{"d_model": 192, "n_kv_head": 1, "head_dim": 64, "activation": "swiglu", "norm_place": "pre", "positions": "rope", "init": "uniform", "lr_mult_qkv": 0.5, "lr_mult_up": 1.24, "decay_shape": "linear", "final_lr_fraction": 0.1, "doc_mask": false, "dataset": "wikipedia_en"}
MLP neurons of a small language model. Each row is named by its layer, matrix (gate and up: input weights) and neuron, and shows model dimensions 64-191. Each number is 500 + 25 x the weight over its row's rms, rounded and kept within 0 to 999. Numbers have three digits each. A neuron's up and down rows have the sign that makes its largest values positive.
After each neuron's rows, "fires after" lists the tokens most often just before its 100 highest values on Wikipedia text that the model never trained on. A number after a token or word is its count.

L7.gate96:518510484460499500472534530486522497503504576470561526503472505479491542521488507456461534541467503460500536507476514528495501518542499499495504476512516481483504498494519507519465476508487559512456493450501494488522530488492471529478536490517466491500505495526517498506470519437559499505478532501488502479489510514497521498482555515481494508537454524493492523500505509486516525536488
L7.up96:506489517519474514478524559498507496547485482479539505497481519507513481493465490506532500514496536461538528498454551550526474500550467507506515473545470512519508506497502505500547489499463470539507511479498556482516470494499488467465475462543507538528522453494507508512472515504471506516510492477467509506465489482485537546452509471544512447516487515492536469444485501482475453506514
fires after: "\n" 46, " West" 14, " or" 7, "west" 6

L9.gate403:441496474478497474532534470481480478498496479514527519496463512470489520529481498499461513483523482520533527523548470507516513519489478537516539463519523486460537507514476468507498487517498521500463472485530489497504527499483440509504542512518519492485533497512460498515530480491459519520527527516472507499453509485511498510472520493511516452526448520447549520512512552536483490518493
L9.up403:479457499490484508548482503538434522561520507478560468458480536530508509501471539550492527515533555456470485494492486493537480485491495481489518512509502525507534473460493480525497459521477495525503495493526484478539472482523458457477525529515527444505489538487466470472505536494481483503501447517450478520481523515532495510493500511493499459505493469539509480511514495525506523504498
fires after: "\n" 100

L4.gate128:507471476514496495524511510500512487497483520496486506455509486498504535548542509471515499462512458474500453517550524506499471502522489507514494466493529508547474479487465469454483479518504470463489565506508491511518529438495491492534524492505539535495495499524463489547535456479486492469509522512541499480492457510504498450492557496524480471524498465518515523485476514522495472505527
L4.up128:524528541532476515496461557530526464487493469485503462475524478487517492521546515456523521521521445477496465528510492559507467486452508552514475506487521439519475541554518501493478509474494510479471498509458481495524518481479484477502495509470507502530490464502480512515507464535506501490503514495490527476465504483501515483508506532539495452531519483501490565500475499479486521496514
fires after: " F" 42, " f" 20, "gra" 11, " Ju" 6, "F" 5

L8.gate295:518500523561507507491500540526474543510513524468494495492511518495497484517498525514501542442508449454528519509485534521532469488492515515465521487473485496517518482537470539489495470477461473498503548497471487460483463520471524477476505514509527515510488502539496505556489491467456560530456513491430506490476507487523506513501510492477469486550492500459492514520493506519476482500496
L8.up295:499512510475526512517511555472462483575475477532520482492515518514513507487522516472464493487511472485510515480522516493485521471518440505518532518496473483491519486517450493469482506464497497525481498476514513528453527514510479494471557455527497535487504527510499479503464473524498478517505489465513481476510485498429503492507495485513497503523506472529474507484526477511470538487539
fires after: "," 36, " of" 11, " S" 8, " and" 7, ":" 6

L3.gate439:463516466496498459506501476463498527484492484486492496474499510496475551533466533520505493491495522493459504523529493473487499474494549508504478475510447491493490537482506484516471483479492496510500541522530485527555528473542499435477509530517435501520524474504497522488532505485515487508491504414529557549468522467526493496520473467500481564518487488516484473473457533508474534512492
L3.up439:523551498498481486456513501464530508493512480499475511450473458490504536531475502507462503523483439531470495446457494529508489495509553516466516475473499452476528497473470527487477477506472475535509513509513505476516562504509456534492529515469523490526539490527504492489503503539528470520506530493495501490452512483508445503498509482480492513520455503524479484477503528511527533519506
fires after: " F" 16, " A" 15, "C" 13, " C" 8, " f" 6, "L" 5

L8.gate475:473498480513532522498482479525520453446487443483522492485496518507486520500459478500454504501523504466471532488517491462440497470492485477542514494531539491491536495461512481564521505480505518513456528511545478511501495480486466529439537523515491512483537525496512505540489487447509520502499529470526517487489522508551472502465525545517515496535497513522516473483476512460513494460520
L8.up475:471505497492472510480482504507513510498456526480527475532508472528512513482500512469539516489525530532546521514531487470510516498462491490523505500491457496458558505457499478505475481501512481516477552508532484497480489489513517504490490540545511535455488506483518531519496518516473455481452520474503500532509521505493566527489492513463505541520496531535515516531516483501515548507480
fires after: "\n" 58, "n" 8, " Te" 8, " re" 4, " E" 4

L3.gate495:515507496497521475568506508490512502500501490477497485520491491457501529486497489515552487493504469508479461529492487476473470494483503494422496527510521464478531492523513477523517511491474526539486463485545523492495519512526540470505503525507445486470496498508487487510553507504524535476486543422509509481521515506510461497502471550508477487491507483558510492472446504452499482521524
L3.up495:466539470506527490474512471472480513467504518549508481527510492524522480486492458500461494532522520495479490490503504550447516465485488486468502470518474481458480471500497508483484529490483459566481455491519497477532517495489473504490513479504529532538443494500536502532475516510553466487489439514479507538516451482486483502510456530475510496484518495498479482523489464482477567533485
fires after: "M" 46, "B" 9, "T" 6, " M" 5, " X" 4

L9.gate29:485534492466478536490447483503529465497510526469527508456532512462513514521500513478428521495490487528498497522516488530469471502530518488529522486536504451490493474505479484466443478517499461454513543482514483526540482493487478513505507521489502407489491508511485527502486470521461450498512508517480511520475496490516531467478541483522493507520542459503519512504519500479517470501524
L9.up29:512532473479504521506461463548472483474509513472531501449505507485536466550492489504500491523494512563490486491514495532489485457545481459530564524524490465500498482499530482510494520486490475478538507489551465518506453495540463523470549547502479488474474513474525503523468497521476504506441519479498525540464512486504522466494479472518499534494526478489535504531493494494505477516539
fires after: "\n" 89

L3.gate15:501479456477510459515506526529537502473521504540512491485494497497476525533513474492462513470524515511505512526505531507492526472487551495504499462505522513521484531491487455493490507518465523476505587511516539508525486515497498435505457504530506511465514484519445478522504487495543483527474526483520531530521478496517512473522520491508490502519529489513492502464460500481503512554491
L3.up15:447507502510505500486468526533444484509494494492524526478487503493512523487516526461511484475532502477487533539447481507448466490478560473490528515518503458496493534508511519540496508534483525479550477466498524512549512458497508539515471506511483476538497560535483539471508535492486478469541550474465525477493455498501503488522526477526501494519514487528476437502522510495487489485492
fires after: " F" 38, " f" 23, "F" 17, "e" 5, "fe" 4

L4.gate266:533427494507481492466532480517484534490493492514493492481552471521494498533526486552489521510468473470521518521491502517533485478520508534507478467492486526477515487514493477485491497453509477516476477504544487512504515510538508487485478482461521546493475473519510460472510488488472498469478497482499480521485519499469513455508584472486516547513491516519518515467514490522425475508559
L4.up266:505493529471505524500498528472503509523545500516487512447530499483469472489527482498508447499516507479529499435544521513510525514500516491493473528479562515495475537531495492478510539471475485547440529519507527492477474485531445551475515517520469535504519456510496500483497452460499506493477516491495491478449474493493488458500502493497477529486507511516519546498479508542458478523506
fires after: "," 41, " V" 19, " |" 10, ":" 6, " and" 6

L4.gate101:501526481515493496533486510484481518503528543470523492509525524494491504519514494482475506499474478509522486526447547513496504492536477521496453476463499521479482518537509485473505515471453507544495471510472525498453518523514543463495516490487491455527487476505533491555510463501505527502539547492457520505467478499521478485497543508471486507467509539504475498487481539530498494494505
L4.up101:499531483548497521481475485495446519496508495485490477491499476507498517486459517525492523474521517523495510521489536509431532489463465547498488548463472496515533516502483490467519458518475509499507502489495530531534452555489470492543549521512477501517511475527480513494482500472531487465504568487475524480491507496557464512521484542508484459450495487482504502497530522516492549482492
fires after: " 18" 33, " 19" 32, " 15" 12, " 17" 8, " 16" 6

L8.gate162:474491458521513468501490478450497514503502480523525469476501486472482513494499503511502518494489566538509510531493488489476481510496489524509548549534529508520503489477478490473506553518494474525514504504514537526488487499457522519496521482502540517495493507565488465511443497483486535516492541498527473499486495514506528480455511477541512520511568494503493503486484522471467499511454
L8.up162:486497500485531548469523514510500486465489476505533502534502501459504502501528499527509549570527522508482500518560490481520524521478521468480481510497512479501512461494514453465519502529524478533457465526463456554521508556514472511465504537498490465529504507492495506498513516518523511512467479503478503534503492491454492464518530477467499535496513494499483518508481497515517518504523
fires after: "\n" 16, "-" 15, " O" 13, "P" 6

L3.gate230:472494504536540477494470525435510496496495509510508521511471536506495511457519485523480486484504521511503526521533508480484464505492504506457510494513482472479522500512538521472508494472483440502451449498511530497519571501550494485552519520507515541480502524509483515476494474550512526530473514491505509530487508516519448504458515523492481514509551480499519484476471491499496481484522
L3.up230:521521523492507488510443495459515510514491511492535476511531519546475518497479473486447504494514478512503504469542501475462480491482541509498495513505502511522557513545497530455471527514520485513493514548525474514515510509502552517484505485533467500519502512522503537562478490519476504459524545483482528530502463486440468510472469455484481523490477521504507506534476478523479493504555
fires after: "M" 52, " M" 10, " Mo" 9, " m" 5

L4.gate132:469511529508488485541488545523486534477503546513523488485498511509494505481510502524511509512511486476501492477492509496470539508468437534472491457491501495467491502486457446504532486524495488487436524497515482524514518507496494523468494475484507459504481516489526495514478482497525524493545477535479503489506491458496512515514512480562525457511440469499484470503515507452527519559491
L4.up132:493526485505528500528500498518482507465508489534521498536494491488463542478488540502525499486503528525473505497468525502492547497487489513509499496511520496493472481515462459515503479535449499517479530524522508506556507514504497485476495506555472495547541455487491544530483514508506511552529516527483534459521484519489504553452492515478516453498503461520522494448555520521501518476473
fires after: " 18" 17, " 15" 14, " 13" 12, " 17" 12, "17" 9

L10.gate89:484529490487514503494484493508544528469475486490497464508494507498502499506487505529528543516505523517489538533526527521499528487490503499475481498535458499501479525507498499465534510465483502511462531481516484523475493458494521520491451518473496564514487511465475495564527510557541505485483487523505463534513516523472503442475521482487512481473508510532433490470494514495514502516515
L10.up89:499529515522542508468488493491501496562516570498466495448466521479558508477515473480486464491435513497507457480477487482482502525494520492513498500497488502481472516505550521490518509509485510488474478508515498531500438521540486474519499525541471494536498498506462492526462472525495566536498495486507488492465512473499484535493500512482483512522528510493492470504479513536504479495448
fires after: "s" 25, " O" 10, "e" 7, "k" 6, "Q" 5, " Ro" 5

L8.gate207:483511453479506526512492497534487470468483502515549502508493500460453512507554454461493556551495485500528554526496525483487483488517486529509502506484496490524446484492517483543478510488470513513517509533506488483498497496506550488510438445513496452520460499539544473516515530500512469495496517455519526499494466513454526487520499479520483487520533505459507447494445511483507484535483
L8.up207:514491523509478536530487481495417552501497490491491491466496511455496459500533464501529522542490521492489569525477481495525483506503474487492522479512528494516491557520516499464486490509534475528525486493495535453519520490513511462501448509502503486553502487499545485443486514479504479465512490470489517549504468507517464535527515496515503495502506482520514473492496499512505528505537
fires after: " f" 29, " F" 21, " G" 16, " g" 6, "ba" 6

L10.gate271:497504500525494498511520516519489486528548453473526493458516544473509535555482530496487509537463507517510487472534465492494494443483508511541506512500519467478466472531496477474476495474506503516468499449498502539479516504501485494477527476495503534492502477509473511511495507501537485500543567525469472488478522518529532491519535519533423468499475509570495480503547491559497527498429
L10.up271:486504515530521502519496479518516531520548482489514458505482456538502479484462458485505539514476480487469484521507526492481476482460484563454502501468513495548535506482536500525491481504510519525485479532533553503498515473475484512475488498517474481482490562494521533503507455516499467534490549551509527503512526492487508489498542497492502501502521490516489486509490503457512499473492
fires after: "|" 21, "\n" 12, "-" 12, "==" 12, " |" 6, "P" 5

L10.gate24:507487466482523487475495451518484557488500497538503499459528517468492515511452518510527481478463473509533518505520532497516486492520492521558521503517458507504568469493496456483495491483520490539520471524473450506483484535431524495513480488523486517492492490507494484514476484496507478543495496457475501513481475493494500528548498484496490516509532474506448471487484494535530524492501
L10.up24:500509488536499497504493516521461515496515460523517513530500509520446519522500508534505536568535508498490477436531508512522503465490486527498532494484531521484512480445490529516488465512518475528516489517502482501498481477497475512473520511514484485541543513523523524527491519574526531534497492519499523502493510522521522503447515555457498491513511503512483496548536517558520508444481
fires after: "\n" 85

L7.gate245:531416481520471515482531482522511466532547494524512481488482533537479505503487467535465489491536474550446518503557479507523449497494531491478506473514571483509485523509518501533483481504533532543462481508497537515496458500518480505481527466464498461487490458486467522518494505500519495497504502489484459488530487478461534519488533535497479500491494517469488489493544503496504455527516
L7.up245:477525522534504475506509484495471539504465540493491455544534481504522523481478499488510515509500489450529525499466506514526469504441485517499497477525505493500483487476518563504497453509504537472535493487512526504451517452505490503476454516495514479503507488468529480506509517498509471524447477487515519485466516481507505523502511514530482488529497474533522531539459503466515467548503
fires after: "\n" 22, "|" 15, "-" 13, " Ch" 9, " " 7, "---|---|---|---|" 6

L8.gate227:478495437467490491475491478475537467500488502525521499472518527518516496555478469508514469450487537507483445481530501527464493494465450515469476508507539447490544510525475493493464503526495496500499526527477523499502506494471477441498497483455469537507534478467473517538492491509512480486524527488523471522511528481474502536525516512520501487572497468495512489502483464505476495495487
L8.up227:491499474499459512505525474463494493494528497532514524473473501505513519529474428497524486423482515471479506475528522558475485465500477475462500511478498473487493491503500527528482529499519510528529519484498481468472509497477483504525502468489482513473447476457470530544455509532519467517456480509493461488553518479482465536494492542523530444539495513537503499440506500492514503493502
fires after: "\n" 17, "T" 10, "M" 9, "S" 8, " S" 8, " J" 7

L8.gate59:441535465501536492526514458418470502498525513536467491500530522449481519480482490500496555531477508507464496500509477509454552548546495459509504484442506462463517484488528528510534493483442458497519492450563505528505512494514473514494537505488548467490518482525538523520492521530519490484502480496505469483501496497490499481525449491501485502483501509484473494455467455487488500492500
L8.up59:475503514496483495518535494477463516503488543488487511510507471504502510527481517525497495510484471528542484550516463504479486502513540467503498520513481428498548483506485506485510544529498487491499507546482470498480527541528481517491518482526515501506546452538548537491490522536507544447458508512522496494510528514451517482484512488462488507551487494476470515514468501469496521476532
fires after: " " 21, " (" 20, "\n" 17, "al" 10, "ut" 9, "-" 4